python train.py --n_layer=20 --d_mlp=512 --norm="rmsnorm" --norm_place="pre" --tie_embeddings=true --init="normal" --init_std_qkv=0.0365 --init_std_o=0.0 --init_std_up=0.0365 --lr=0.00692 --lr_mult_o=3.0 --lr_head=0.00644 --grad_clip=2.0 --warmup_steps=200
MLP neurons of a small language model. Each row is named by its layer, matrix (gate and up: input weights; down: output weights) and neuron, and shows model dimensions 96-191. Each number is 500 + 50 x the weight over its row's rms, rounded and kept within 0 to 999. Numbers have three digits each. A neuron's up and down rows have the sign that makes its largest values positive.
Before each neuron's rows, "fires after" lists the tokens most often just before its 100 highest values on Wikipedia text that the model never trained on; "fires before" lists the tokens most often just after its 100 highest values on Wikipedia text that the model never trained on.

fires after: " |", " served"
fires before: "20", "3", "4", "0", "1", "9"
L3.gate62:582497557560499498536589467520605546490540459535477468461580542538505487561464534477436403508475450476455526593444480485504520457516413529532515504497485441466483460563443469482469459526499418535445442495441515610430506552575529518503475579588501484472463424498505523516508475410467528491
L3.up62:523464479462447378494466445516435475480509603548418484426447529509520519563500512459429470518559474497519423541483443522509442493436545545501518541500480493499567525534480506494534509491468555516517560439543466461563441574568514416498579510437522451533478659540493498551529511475447476492
L3.down62:561488589457480395533436511431529489441498399511491574444452511478453539527470562510433516512505502452484478530482577549427502553509455535511461552502477505554451457522499546505480466493488457500597514511518504527413494439517538585506498517516543549418397474506566460561478494463489636532

fires after: " May", " April", " March", " February", " July", ","
fires before: "19", "18", "20", "3"
L3.gate468:498456421527487463555450552542517419383541558518546484540443489496474444519508655561550566481470545511542491437534444489477549475406470539491470475565457551457480497555463523475465500503415499462573501583490553487452484481553545483462522470486531464514368525531526421455462498480482445425
L3.up468:490498482498572502488525450472446440459566573439506531456442403499544421564458509521519525581478567484483450463552409540505541554443460618494406501532519537512599511621487462578459507509523520488472511484623568407538494475385627472476568537460572566521449505556503532455476457472545452433
L3.down468:478502529421547439460522538498491528505527521502471513481586534437472614442553531568474548558551522443554512429516457488524421536467563497518403546540449438532459478516522492505491437540512490514467442509452412476569535478562447487523505467613503459482418532484548556545474523537548590553

fires after: "19", "18", "20", "16", "17"
fires before: "–", ")\n", "\n", " |", ")"
L13.gate65:459462526501536513552383559508386487522400496550511404524538507576480509564519548519584577494494490545553544533561503443498561535490458506579576542489533492474510418558505464582427494557511514478365405475441525520503537505472509560448520538510577462480470537447516510559565504454528535511
L13.up65:559540457591452439434429423526538518493539484430563598470480452489582533565555522482538565368532505495542447483496532474467558498497507445544488452470498441518491436423488418556583389461607529492495574471529509516494569511457448512521505529441499554536498445457517588458431580472409469514
L13.down65:534535500459470513473412551439463564460455525463567476531506470509478402548542523487624551495385635499490474425525501456447462464404552497499416526474523484486474516529424488437424519532461459397457415405580460587515532488543535497507532594536515419452525533504493583454395452499536567486

fires after: "19", "20"
fires before: " |", "–", ","
L5.gate284:485488555545535405407557585453522513536544597497464517429540555502589496467508482484497595505531489454493437374510453522494526584399472466492483607474555488490451423507521521432552474538474499480529465402431479474504600493496514599535506561525463482427549530536422455503574559519509430467
L5.up284:482528630582548490521432526545473531395498466505515507529474437454563550526637507453543458478507583557476443615516536575563477428485575586545514488457496557571563537490523509593515515489548486511456510519529485429521575540482568501570428552362560515487456457390522476488529462481549618417
L5.down284:506475484549550499408460547512516442475506440468492592519508454609594456538562541467501512509467532435505572482568460629480484509473555365484510520451479503569571470433542567530473476492539450515526467484495463474489563490466460517542592482411527526502431516356511503520442554440437459533

fires after: " ", "\n", "."
fires before: " |", ".", "th", ":", " the"
L12.gate14:451463578522419493430441543454542537477506543513528552517561508468554609463361469503541470542566476478541568451475418603354510550503506496458534471462499539613498546418488551486473501555508462510551517493486462540580466436419423498516495482558450340494514487497448540447564467472463424441
L12.up14:504574572577509468439519540515532472555488439442463483506398480533528584477423500557512472500482512534501553434453436437410429573464418505435512465395418456608581558488441490494467442480586476522537424423389472511508447540579502550513482549514537422490460480473446550482540551501545489491
L12.down14:383536449580516538490549556623470517493481507444530458503538533505546515474515561593518507539533416593415610507429486507531481604545508424638397475487434585489538515558478474607384484505451512490486543563523567421529462564459472470548474490452498494464605529462477472500472447448596559577

fires after: " ", "%", ")", "ar"
fires before: "|"
L15.gate110:442502448525489457479497443516499437545492462521437477441505420424550388447516485503493508543506448525425504429536525482479394519551460452376462543508484461447525539586487493444522505498524457497490470519521555530517572481532470498568517532450498448484519613582465383523456528529442460498
L15.up110:569562526475558539469585489495521500504470486525529487431455458490488509561498506513578547479501610582413445497522460526567455496505509491493343463551439604545470582544428487519570512422497513515495473457443480428482441526431495499588590475546577540472535470521546460525494519511490560549
L15.down110:583464509537540472587515415564470454516531527585459590433414433483450490508464513590540467463516438495488577487550546444501474520502473539556498524453460497565458585493545564508541493560467436520435515403539493436473511561534551513491535547527522444485533504569541476424540501561532467512

fires after: " ", "–", "-"
fires before: " |", "–", ".", ";", " |\n", "0"
L4.gate20:537517578539505478514542513538513401421501568550500537478428637601479496485586458552524431545547513513465444528540439541412451509551558476529492475498554560474554469519504511422521566498583522588496489474510496523509492456563490455469429477561425519434542497552485554502546389504556530557
L4.up20:599433516526506486561524629520516511412455522549506515542527522534524411495584494517507471507431478523519399571537467542493529413470535467518487552455549534519530506393521452637469544602481523547458551488544547516490495397530478493472502444478420440542539555506520540506526461495470485501
L4.down20:565602481529513460460576494526400548513565550417526540556565555598476529501546533480474455513584472573455505436399477552432456509419487521499483536442518486469392424524457554382595562479470501507472493526555415518517424526444427450466478482449399523479553452438476527491455534489479509537

fires after: " |", "2", "1", ")", "4", "3"
fires before: " |", " &", ")\n", " |\n", " \\", "P"
L2.gate452:462512475526545503591469506506441518515427552537600476419508455539520497500545482467494583575547482544450437508500407539518493483472422464523516592533561479470423487540384465506474527488612445456545443521491608477462530543475417543568442537475516465499470551569414532459474557555540451344
L2.up452:513511505479556429483452523580519448406489555527567567492453562534483471475466524507524474537513425560545504550507527518390447515448502397482498464496524533553483488441438532564551562516481413509570522426397540450429529495502443556539607520549484580502454478527550514497426533478562483469
L2.down452:528520513509565562426521500584537496475509547482404504617510516463538385486536419475501487580498413514432541469554469549517485434451471391574512501517478532481530506468517480469456505517568535498490522445525475558509520485526446544503484495512488551428502534574561506556442586580454458377

fires after: "19", "20", "18"
fires before: ",", ".", ".\n\n", " and", "\n", " to"
L6.gate367:390513575437515541488466550441487590575449490518472464559444519509445457557571521489510522584360532505451414494442488605462514467495529452486522508512525457552540427571533459556512480444576480462413476443454582549601468521429466480513501482473571513519468465520510530487485442478439565466
L6.up367:586501502471429607508509467469496516520508562499460487569529478423471553555484499495566489432476482545409519535512534605394528404514512382480497538540497494521459491523474435469558504457486509489571403449485514596494477434524555499420500490494526556385457540565515510474582456506488459403
L6.down367:529480602582478456455452485484413523470400459485514525522457537571464538551535514554565571487418558530517473508494491523529514441533493483503449495500462459486458478457672448501536503530537369453467522486398479495517454537482500475447535444510566504562492420478573487484499532564466498523

fires after: "20", "19", "-", "|"
fires before: " |", ":", "–"
L13.gate236:475540549483540517519501503466494496478556642514541482495546521419509562430480544481520537551488462550466493458485489442472472496454554519558530499450526432395476434433486450563448472466477503537458529499578468516503460469510486535493562479493508470498414465388498540512623439499520514581
L13.up236:527514479559436476534501562465583480517523510517487520414522458512509488608496511485472537446542431518575623402542509456521473466549485456506577459392490381472466455501504510448541546403514516556512503411477356545590574568514592422495471556543485495463553415510528513483549449520446517520
L13.down236:567467449469524588490450439589430493502438454511510454575488544450481508430443537459512476502521436474469437492428435486503587476530506580491503394565493505479515508493487513463457541606515530546408526499539550537521563490494477542552541424510629561442527524539511500511479458482551449508

fires after: "20", "19"
fires before: " |", "–", ",", ":", ")", "."
L5.gate276:547508498478567427509526506576527484456557501584454469571526532489492591557559546520551456476497514469483571486514560517500527565465458440493491425545593542447468451491538451563537487628504489449531444474478468512438511588444450599550435501491420588479504478500558499486439461423477609574
L5.up276:458504467525459445452521455561369443501526483502433506491527529382500527483499520603539512607555572509477475456490490585483550509480411517505449476502585487578551529595560477541575459494453527463484483477498512507458595532480428573538478394483520427510531465542471521562537548424489537503
L5.down276:404496578547496477493461557583534574497544441465490530476500559465434509483523577558519473523455507430493529533434517498502482540468427498576455473455483488531453513440489542476549593493507413440414475443433493449461401519475496456490560500547547425512576512489583482536421540495406456559

fires after: " ", "–", " ("
fires before: " |", ".", ",", " |\n", "–", ":"
L2.gate8:568497516494575486425402581532471528530483611536485519486591554507487556540474449488406490455508530492511649481475448522429452542472591534456511582545524567537435500510499520531447472572546558570505501395514475551470401446555499486535508535545484478494476485503525585462531519551509506509
L2.up8:517517568598461480499495588456494507429489562494486612476498636479506499542483445479503549447583559473495428477445465564453540382533471499463442530462454541494499562425478455525502513497500407474442499506520522466502438485473525462536465615455568541494531526500490497531453494710557431487
L2.down8:413509485475429451495541553483542613583504564428464407505461444494622557470468538429474488467631513562429417518491492545539509487550458401459505533412453496470591491560486521474489475432432425510490411500493529455457479522545530498502527433446483513494471567505474571478401486509400430422

fires after: "-", "20", " was"
fires before: " by", ":", " to", " |", " ", " the"
L5.gate164:469543564508603543504470539618503540460485407505515492512470479558562503469502436491567467511529474538517498412549490402462433576414509393482550522502539508496580477606486480421519366570483489434452466408474527531533505570478585460511492520478485470471402418500579548541483469500420533563
L5.up164:465538457520596478447474575502505545505529620452546457478504475510555489493550493347427548541576538518512510508415443523482489475483467553443547498501378524570473618450501430577461514548457555485513535460498558472507530482461493555589451473531615552585527461506516575515541605532401547555
L5.down164:504530605460518584455452532643400456443468632509517495519514472548454487521454439522561444535506458577555526459560429461507489551431435444517523510592521543529526446474488487447466460505460515387489475439536483586525587546522433505469464573456489508463431506471548470564535507508499534615

fires after: " "
fires before: ","
L15.gate15:465541502545548558488522487433472507534547560452509591487502482511582455580405431520557477432515582479422552452362474451449445461470521540581481453561591497438469493564501560470524438523498496525427617499531541493571558400527597430567439469505436483485522538450505557491495430527492459474
L15.up15:473461570477437536485505589548395514491541528462522515552449509513436447484415454509517516484556611500506537391428505510460555535432428461572500492467507389479461508516386440545548647482478555466503478535585458490544524445495532478536513463549506454471503437446508480504433497461566505491
L15.down15:453501492611624442526545456523454550590457565471508518455464570458488509540493429471529536477377437515498563499566452416559579511449551458527478495476502499515600570438542435478511530555469497508482467482488601468528486500497508445458577492450589448521501492440562440478439532405550550543

fires after: " ", "–", "F", " ("
fires before: " |", "–", ".", " |\n", ";"
L3.gate106:463564451470442420519480403438545535498627419510492501458465487554476500533496467571538444428511492470500467450500406554483457564512512514530443422458558499578535424522554450487536547447454531456557448522520578462399489500608483494571419511453474550522475448474539549459507494481578540497
L3.up106:528483517454434501531526526486498483523493477416402544566545511479374574507463491534397488583499582534493458489608544517508450470461504504631468533474516495537513499548536446508560481581461601335486535431502577487476488425477508497560403498409453502408395470467487428496503494437550442532
L3.down106:512466491524559527426605490464476469471422461462500430469513466551472474489450477591607498575419572516490530532496422510617556498469574433407507554405495561434532528481492459470510560517499526553514479448507568454495561506460552433556583461476436509441560554538480473554574558543388426467

fires after: " ", "%", "A"
fires before: " ", " |", ".", " (", " |\n"
L5.gate258:544494487464425550545522419473473530452487419428526475521593506465548533514500492415560494490551482554568480515509518540488532439598614499481555454524541478547555494487489487603497486456490616492510488503553482526528476525527526518627419497576471525468521635524493582512524477538477540465
L5.up258:500542585491449479464506392470568539508508400448467515435555515440503532586523479512454553541560554517411459459574500460534574518467507475529490562540442494535495493438464468512563533481508630602495491516528559463474511514496533468578427541493501540489499464427394547466552523447544519548
L5.down258:455437474513563536486520490474497530431497531494577511426451516478516562521538506576586568500434412524468458446501510528464480507387621586430491543481443481523442477504505565476518501418457537594485538592488567474550456526574561454461514572423643435547498509492479559411564530476405532489

fires after: " was", " be", " is", " are", " et"
fires before: " to", " in", " as", " by", " on", " for"
L14.gate190:447498433529497409465457531539532553545429441427496465443545458483533449558374464389538432419437536540513559531502541548479495443447503468489498460459554559555413491591540533549522505525512542521553532429493465594418488543495550522572541476574552483581456402488544465570541526489537518501
L14.up190:518521427529471501530549552450463451508478476566546498460565433484463507537534506425496562522570491467542525451545520532539510539540453601427521447613508505525476511494523574509440458527424539520530460526383481526518489582557540500624422511493499498382527423522562426516560602524531541489
L14.down190:459428477554518417572461452591576548503436402461528522636537549542464421495468419510516561462441592545583476552482527496513533532472491491542518459505465570428446402528518469481467428494573509468454579534518456491443561531454526468535439462620505562490512444499520466497583443533434442500

fires after: " |\n"
fires before: " ", " Win", " R"
L5.gate428:547502482402612511508515489451433479526505494545479535525512441437452480554456599480419458428497527533532550467458492500458478403581417568499564544489514546539526506592575456464509609520514584489493407520458589468487381563519494594616506460482585474593526458511503481496525495483541512414
L5.up428:619490523516456468502478401451446476492557518555540546421479471476558495524525504426470521574462457500511482439426440509360476539541582524533540464458525549614559420553488477504528518533422526441566433562434551437501515570518556427551490591440546429509567474432535467492500413492504458533
L5.down428:535518522478441512512504522526539455499431563542532399485430527444466413481529506485512503486491479528490473487539428510500607521389621440555389432551503535546499431506565434449468505562487476497450530490554550528458519556429496493490456552449508438498560527461588505509485452481529522531

fires after: "20", "19", "–"
fires before: " |", ",", "–", ")", "),"
L5.gate467:442473588493505539556510496551515456431488502528540503446437537456599564590482477603417483494525472576469527490402540562496547514456436469535484469517481520462432509472463538509504475514450506504527470530486444515537525572447464456464593470452564556507458398482530511492560504492449449427
L5.up467:413456538516516453614449522426510430457476479577546520530461571513517486615496562610428497522510417554420511399458517466497534543503497456545551496491487498478456463506452481509477433448467571528526436486498426521529474581434508481499565492445517546468438438500518571441545512395468501520
L5.down467:418503507566521446434524549470458532487515468460434431480516437479463558412553482547490601534473544495505472409532500485508474467456485479459516461518551480505465505485530452507527550491530493476448456369432524542512594572488544596563479465505579486498344508522431493475389545479462471412

fires after: " |\n", ",", " ", "|---|---|---|---", "20"
fires before: "|", "erm", "a"
L17.gate402:489576371479508534505509362453496540456518493468484523523484441413468504481516507381407516531548441473583540503566473392540527489573453440493506460456463541592420613552460461523392510468494458455454564564427567528546453499534500536497451492512375522541509582580547471443458478473463404569
L17.up402:537500510596548462421460501504488467524348473591471484557499539480577533625465594476538467450519476487542497494406476458521601455462480441592479582470448510506454512480547482473479544513449383502509465498407562496534516455504451416425422508423451464444497491411513511424473544496463580473
L17.down402:465472520490451470527437516587544591476511555479592497472565430470467545524496410508410500525479490557558554520519526503488489422485531545466593487530523497581686544422453465504454549526592558480557382497474483440463476473502351570447529507599584509520462498415503485572472416548419466499

fires after: " ", " |", "|"
fires before: " |", " ", "cer", " |\n"
L14.gate137:394434557481442536576475510420483538398479538497545560485478488546470524519498502507404368540572457463549538443468546485448444500484526526545623474419483443439457463472492543563496543503516464556536506431433516457418532535482507501572484555540532494483468437538411502526451573533523537510
L14.up137:511489590435448483553503510386501495409419529517524540473493538533451498482468474554508443555579477487599545521553550619420452574477579494496557537443501440507471506465530502541564475516538493580486512443439497464567519516499529480532469545511567491456515501497380444498500462521493530473
L14.down137:558509418528565551451458525552474502648563475455495449516474506466544451503535518377547567448468494575457446510508486465626547414525509472489469552580448554476553477417511398402450483477535527444514472501544545557524471443543546489459470446513498531492497474508604482477492524475431429482

fires after: "-", "°", " |", " occup"
fires before: " by", "′", " be", ":"
L12.gate254:412543460541558563459574504555566576492518473523537600498457546518575487540472542531499512534454439468495583440458530450505518476433567506568531506495460527424462567495551625494521514549567482559531496493587535463455502553503495460449469434424489407436575554468462547520555480477414455514
L12.up254:464475622444466445528466480531503496478539624516478483448519495520573449508432538473529486614513536487512522481435493501475394524462522429500530444513502476437499549495476468544434488511528459426473491473529459547529531474500456502542418514489479395582487469467537559528478430572474558599
L12.down254:490500471522471489499424418498502473479493504488431539508503434531502478460523535499492444510460558405590532494538545469434470409521527431502575562575504538543486476478474438489454430448454437503519440479513514501576502516558416506509535439518492515455451416523488526564460487640461475538

fires after: " ", " |"
fires before: " |", ".", " |\n", ":", ",", "–"
L4.gate180:544453544442520493462518597511496416524446553542522537489434517385520437597553501518483574529467529533522459454582509607483534445484512499437569475536432510478570479549597520571429565543479463464497389471455457458453549537591506518481387598459510581509448459543502527432457576562443586418
L4.up180:472544543523550482472490520450515474356539532482555603530492567522495427518553436531485457563523433517554496449466500460432521371500553498430494491485489471621562525513533549528529507520502432507501522457475476417509491552565473531527574502464507517508523466492486530451474538561480543485
L4.down180:446513497504546512441457560547523472482501573500468512512445461414486534533447462534469392448448453500484411479414503584560482435476622481400498525498463510529455592497458422457533525506438518448473562487438495466550462501524474382590541541510519497365412521515413561532475517467441420447

fires after: ",", " ", " $", "."
fires before: "0", ","
L12.gate329:462494366491430610520480501463391524475510479597482474486523480460536561481503474525549402535559494483554454530509493535432533523502446465511536499555567538548510537460482484501523493532579492446431600574544484483505449415541458562442475521505464505503445413532479543484435451531431538545
L12.up329:489520527462404573510430397558501518557508460574456436513515619518503541507521499502550498373582538543498437600495508497441527529444431505552506450536525539538439443475469522492603508517526572479455549560535525623485473436488519459449498528534475396601574494551518435543573471506497515496
L12.down329:413564532454474511579507447600506483504415405514435430418503505504464587483523508551479558486472437554496468421464479538428559485435457472638536462507465554550548488500390422511535451551432536491531509587463590523532462425520537526408561546501490538491501506385505432625491568554534484389

fires after: " |", " in", " the", " January", " office", " District"
fires before: " |", "19", "20", " |\n\n"
L5.gate211:524508461561473545494484449564369556405507535452508552609476507475613560454508566541464420475475485517519515530541521497500588559409499503482445518465509462441534551636401462469450523492486500480540499447453583492497542474563517459490479434532550436464540410571625484533447495420517489504
L5.up211:578492536516511491402517417435476526469516465518503496547495507406565382467492538552440578492518479468404438558521531554488454489383521519399411542546466517419467498477525475554539577547424446636494529453498504558523498416603456590537515536587501407474523506465597462468403461473504423472
L5.down211:471471490488482491499432586522485428518541542591471507431568523588478588577538559503512548504559498406534468432467513543482551409497520502563454459575364449500476455514487550507462532538446510437561457496452492559504563513510507546492481496452451447555366487546533537572478465504505555588

fires after: " ", "–", " R", " ("
fires before: " |", ",", "–", ".", "nd"
L3.gate469:484561455466540459502485570457561454515516508460434513531525517529496558548461500484451427543508512504453484488431491460529428537539497413478531435431476538540442434530418515468506528444371416424430451449503521483403461487528492499557518583443519564528439527412419443470491423502525497514
L3.up469:514508448427479450465491608421434428473499545429487490477492492432597538517508481558477464566459566441478443416469455516483443502484475518471482551528495619503526520513544555475476507648466436433555481431527482480494498471426489451502522413449529542535479434505410520458524584473489497401
L3.down469:516538506507490499501487540475432475583601489435534462517526423508486463410494511435550421483519529548430380519531499569453444495428486511401526554560507498381533534554407551469517494453417485523562508395509502423490518486482567473545491436545480479532455517494501493531416535538489394363

fires after: ",", " in", " In", " |", "In", " May"
fires before: "20", "19", "18"
L17.gate445:427567366508530424482498482459519496503512461579485496462414359443422489542485518456529469503618463461532563518478439475537475501500481453545398566563483433563495460566462528532545411524505422506519482565541455490521533530503457510564462530518480458578571367522535500506553574523471508605
L17.up445:488513417502544536451542454575407504450479476487526421465496425530567442479518478484459468553507426464495436486533496529524504475456579551459448582469439476460608474557426457494495397473414543635462531525528486483463548522386412468540480532465482477505436491529487562432555534478482558615
L17.down445:573515547544491569557512502547449512446484480541485487540503472366372456562467458489462521592471475528554353525433470513434485416571535523405494522522380512551521516527509558491486522490505496591505516513473467495578528439478516504487489477522527502453490529513474569545551587523458441461

fires after: ".", " "
fires before: " |", "%", " |\n", ",", "."
L10.gate437:505476583550478532490543409529424532539492427436539486514547448549517540509486454464539475540456421477485560525373458519522544507515579635522472472519534533513488464395478426500524456554486475475492532543506449494443531446585378437462454558497477465442479454512470465547560468351525547444
L10.up437:480477490505537535544500499590498544568397399438461493516528539528447534578504462580507353476541576541563412459546504530441596449471465551425538511507579505476530496486520480512536425447447573516532509475585586482461447440514510537484453455494412549571525517484508592507537490426525517541
L10.down437:637656532438506550535456515459483527554454491484519429414482501553566604443474525553488485500517513499420514655494552446523531532499424331513459510488537548519499509492497591563479443500442471494525500518366516474577509536460467428502474515459433425483519458503528537467512479583381433583

fires after: " |\n", "\n", " born", " age"
fires before: " ", " (", "born", "a", " Preceded"
L5.gate19:514449516523504489622545419518491513503571484433479426405528648407611451516498538506403504474466482536549558481475560531394531534527533584531542488447452502519471569463485452461518557507615538436521506427552552423442500542542462572605540486534443491484551494479498508511488455491447475563
L5.up19:530491454499542445389560497441508587507423452559564463454543521471405506505497515480547461530482454467531465534525528546558413551500526500577498433474557485475462557451399540416484526515442533475495546446410642480537561450566498551573481494520553442622421520515499530512571502540508457429
L5.down19:547431520425440519424433543502536567492476507504520525499546474431534549511484535546503487440504417543493518456533513491399574415501541511583453558486485495502504466496495522488442463576465463640519557480565533434471428457464514500520536519562466515492596515444450551518509562476491510530

fires after: " ", ",", " .", ".", "–"
fires before: " |", "7", "0", ".", " |\n", "9"
L2.gate68:541469515523541516504517483547591483429415550453543493471427486480439456453629504539461500565583544501497527505504546483461533609501441591571512469398522544493474496590541473525483486524428566510488498417501464461466469487499469502491506567474428650530560529543577557574483541520453578557
L2.up68:539621507453522548536531565543531537543543449367545445620535485568488470607536464588409507511498471499580491486479433448519468484466565453589507521543568484499452487416469439436569535463557507454489492442560538526562558542519478499541489514457470520550499501500479648482546511550539575519
L2.down68:506562550443482395438577503522502501593459529518487499513545444607536452519540424526537484544437441493497494494511462415487488473433473455517498513495471542516453477463465515447439504510482491416548467494431505542537498494455474428448524515409465436531426440467323531487523556529439459419

fires after: " ", "|"
fires before: " |", "–", ",", "hemat", " of", "th"
L6.gate230:576536452560474499371494515408484509500542481563434473486485477508512520341547543476457560417447496528529467624453481526477431501458468509538528428458462543440476491514472490488506597535481526557491490483477491559545562534638416549533482500566590392524618541451540495527543482526496561531
L6.up230:541550577414551488445533510518489474512444528565603455501448498564592507489533535425477479424499447563435499444406515490530485452478548520555503551472475549455486489534394645498473482438550511506459460528417471487427600539475482462556533517474477518473535482429580534579442560535401503474
L6.down230:506524531542520501446459579443379537560472410450471452535682486452515624511509541465513564514469474553532501473507501487468512476530558493518517510459416477486465457478473589445497539430544529523568437536450533469506517562479374468507545531497504531590563564494512457517401453514503494463

fires after: " ", "19", "20"
fires before: " |", ")\n", ".", "–", "3", "1"
L6.gate59:484535620515471572492503534470559508528480579492419585495533489497487489478567456521419526517448437456539583509625460576428378452586507476556513469507488504558519461511514503538520492445498442515616517427510496532456469474560468485464540544558484488521446506497435414490543453449556490532
L6.up59:487544567570468563484466511472533521468500552493459494426568516467467551527545401491537482505452491544521548464632469486490428447491539535494518584490523492523516524443587472530493407435557456513571595458555593549465507478637470519488464557489486457476525543461499509436543463445630559527
L6.down59:568538517495571423469569467610442469448493544504460462593531494556459481580459550484474543540594567509476502485427416512501450409486544487576444446435510510517479503567491506465596577524466641419461491405531459514533477475513492377495600537497432449517556499457487520462582509423443493550

fires after: "19", "18", "20", "17", "16"
fires before: "–", " to", " –", " |", " until", ","
L15.gate117:347519580460527560562496549498585466552464498508569532471456522507558484472489522479573502462426567449542477548510488501504491486388569485565517480572461519518426471440444399440504461510532472377382527452564443523501464551425430470468493425465462501458496437492498451529520445480527516580
L15.up117:410559599487426486449495532573584454569500497447601530479606477432433425504496487530528525506508485463507546554501567550470615463445517494545562448570489474482478589509489496484563499509575570409417523511431509602541444481508541419424505469457442458499526376525503515440455517518452521493
L15.down117:508505480495444505497449494416539437470474471502579458503529624543482431496507536554555517508473577399513457434573549542570548436444470485492561526464469532478473510509477392515550476533487414456548461505518490443485506469575526472464483436481533466436435511550510429449423443417543522508

fires after: "born", " |", " in", ",", " office", " In"
fires before: "19", "20"
L5.gate458:592574467598529510495521519511438484512528498533509538510433501563507548575490545467573505500511461494518468440475411442497451578434389472447481514461547443442425562498494449430408477508498434542521505554499499533487482470557467363453486565531417417530409465504504567537465441502552483516
L5.up458:421536527497617544469474463451464448479444553576391512515498491470524483463539572470560497556471516568456634542518507510570534477508565576425538584651494437456589515595393568528449490563465475552396457554496481458531465475470575534529494461467538509541486450472436471569465516477472447466
L5.down458:518447537548505373479453541516458471502514557489498477492513490378494531458519538482507398488451445460447423432535441452532439496501420573553468485494385538441468501574589455596606532504490533409638430477527500479515472518477448509447548573419460462507474554568566520464535549512515530520

fires after: "19", "20", "18", " Friend", "15"
fires before: " |", ",", "\n", " ", "–", ")\n"
L14.gate429:398540561380490565516519586441403436441491480559496537551521488590485433502498535492560499472522543410530501409499499440506488531541569494454505466537393482496484507566498551519494483499490513474435461465464497480449477435464514501500522561498525511553563524450482532558478545498546596562
L14.up429:425517554488487436506450483557461429462538436501484471491529534476524572531539483514580456468572475516513408451450498575568454558439493597497584511541440605541497468469543489497466555483571524456572514453537413547526490430480528493484545519646486501491565412432583561591532412552538535524
L14.down429:475432506596437485617439489516470545474422494593491526462539458456514433486489530441573517451477503500615494457609539468435475443424499436523539464495519513426527513461528430545523507515463517541458506501498565509410506602523474481559499479440495456456480512434604530484435496536567410531

fires after: " |", "|", "’", "'s"
fires before: " |", "0", "1", "3", "2", "6"
L2.gate58:590502432491524450584476499428543506442491572503529464568484535503455499539540606449536505510343465482531545408597490454505484493520498553535489542559537470463545462501534536515463527498479446592460472454498521553513406563548525476509558519523472407515522537506604440526531509424520513491
L2.up58:577443488419538557533469441489531523485489549457526474493542482593472528453512495465601477553494368544547485493409461492369430513598549543485438501463447484565569465389517488549503589513465424580459415473502449534512386470495546534497594566531448429487467424486503483512436503467451568524
L2.down58:492549519468532469459485544523497487463515549539496468525614504503461643528480562542513526550557451505519447446437558524569534494536488499491434503504455427516453445538443524480539509497489469396497451533488462497562614392497522477444524497498410565493442498502509475493482526573419492495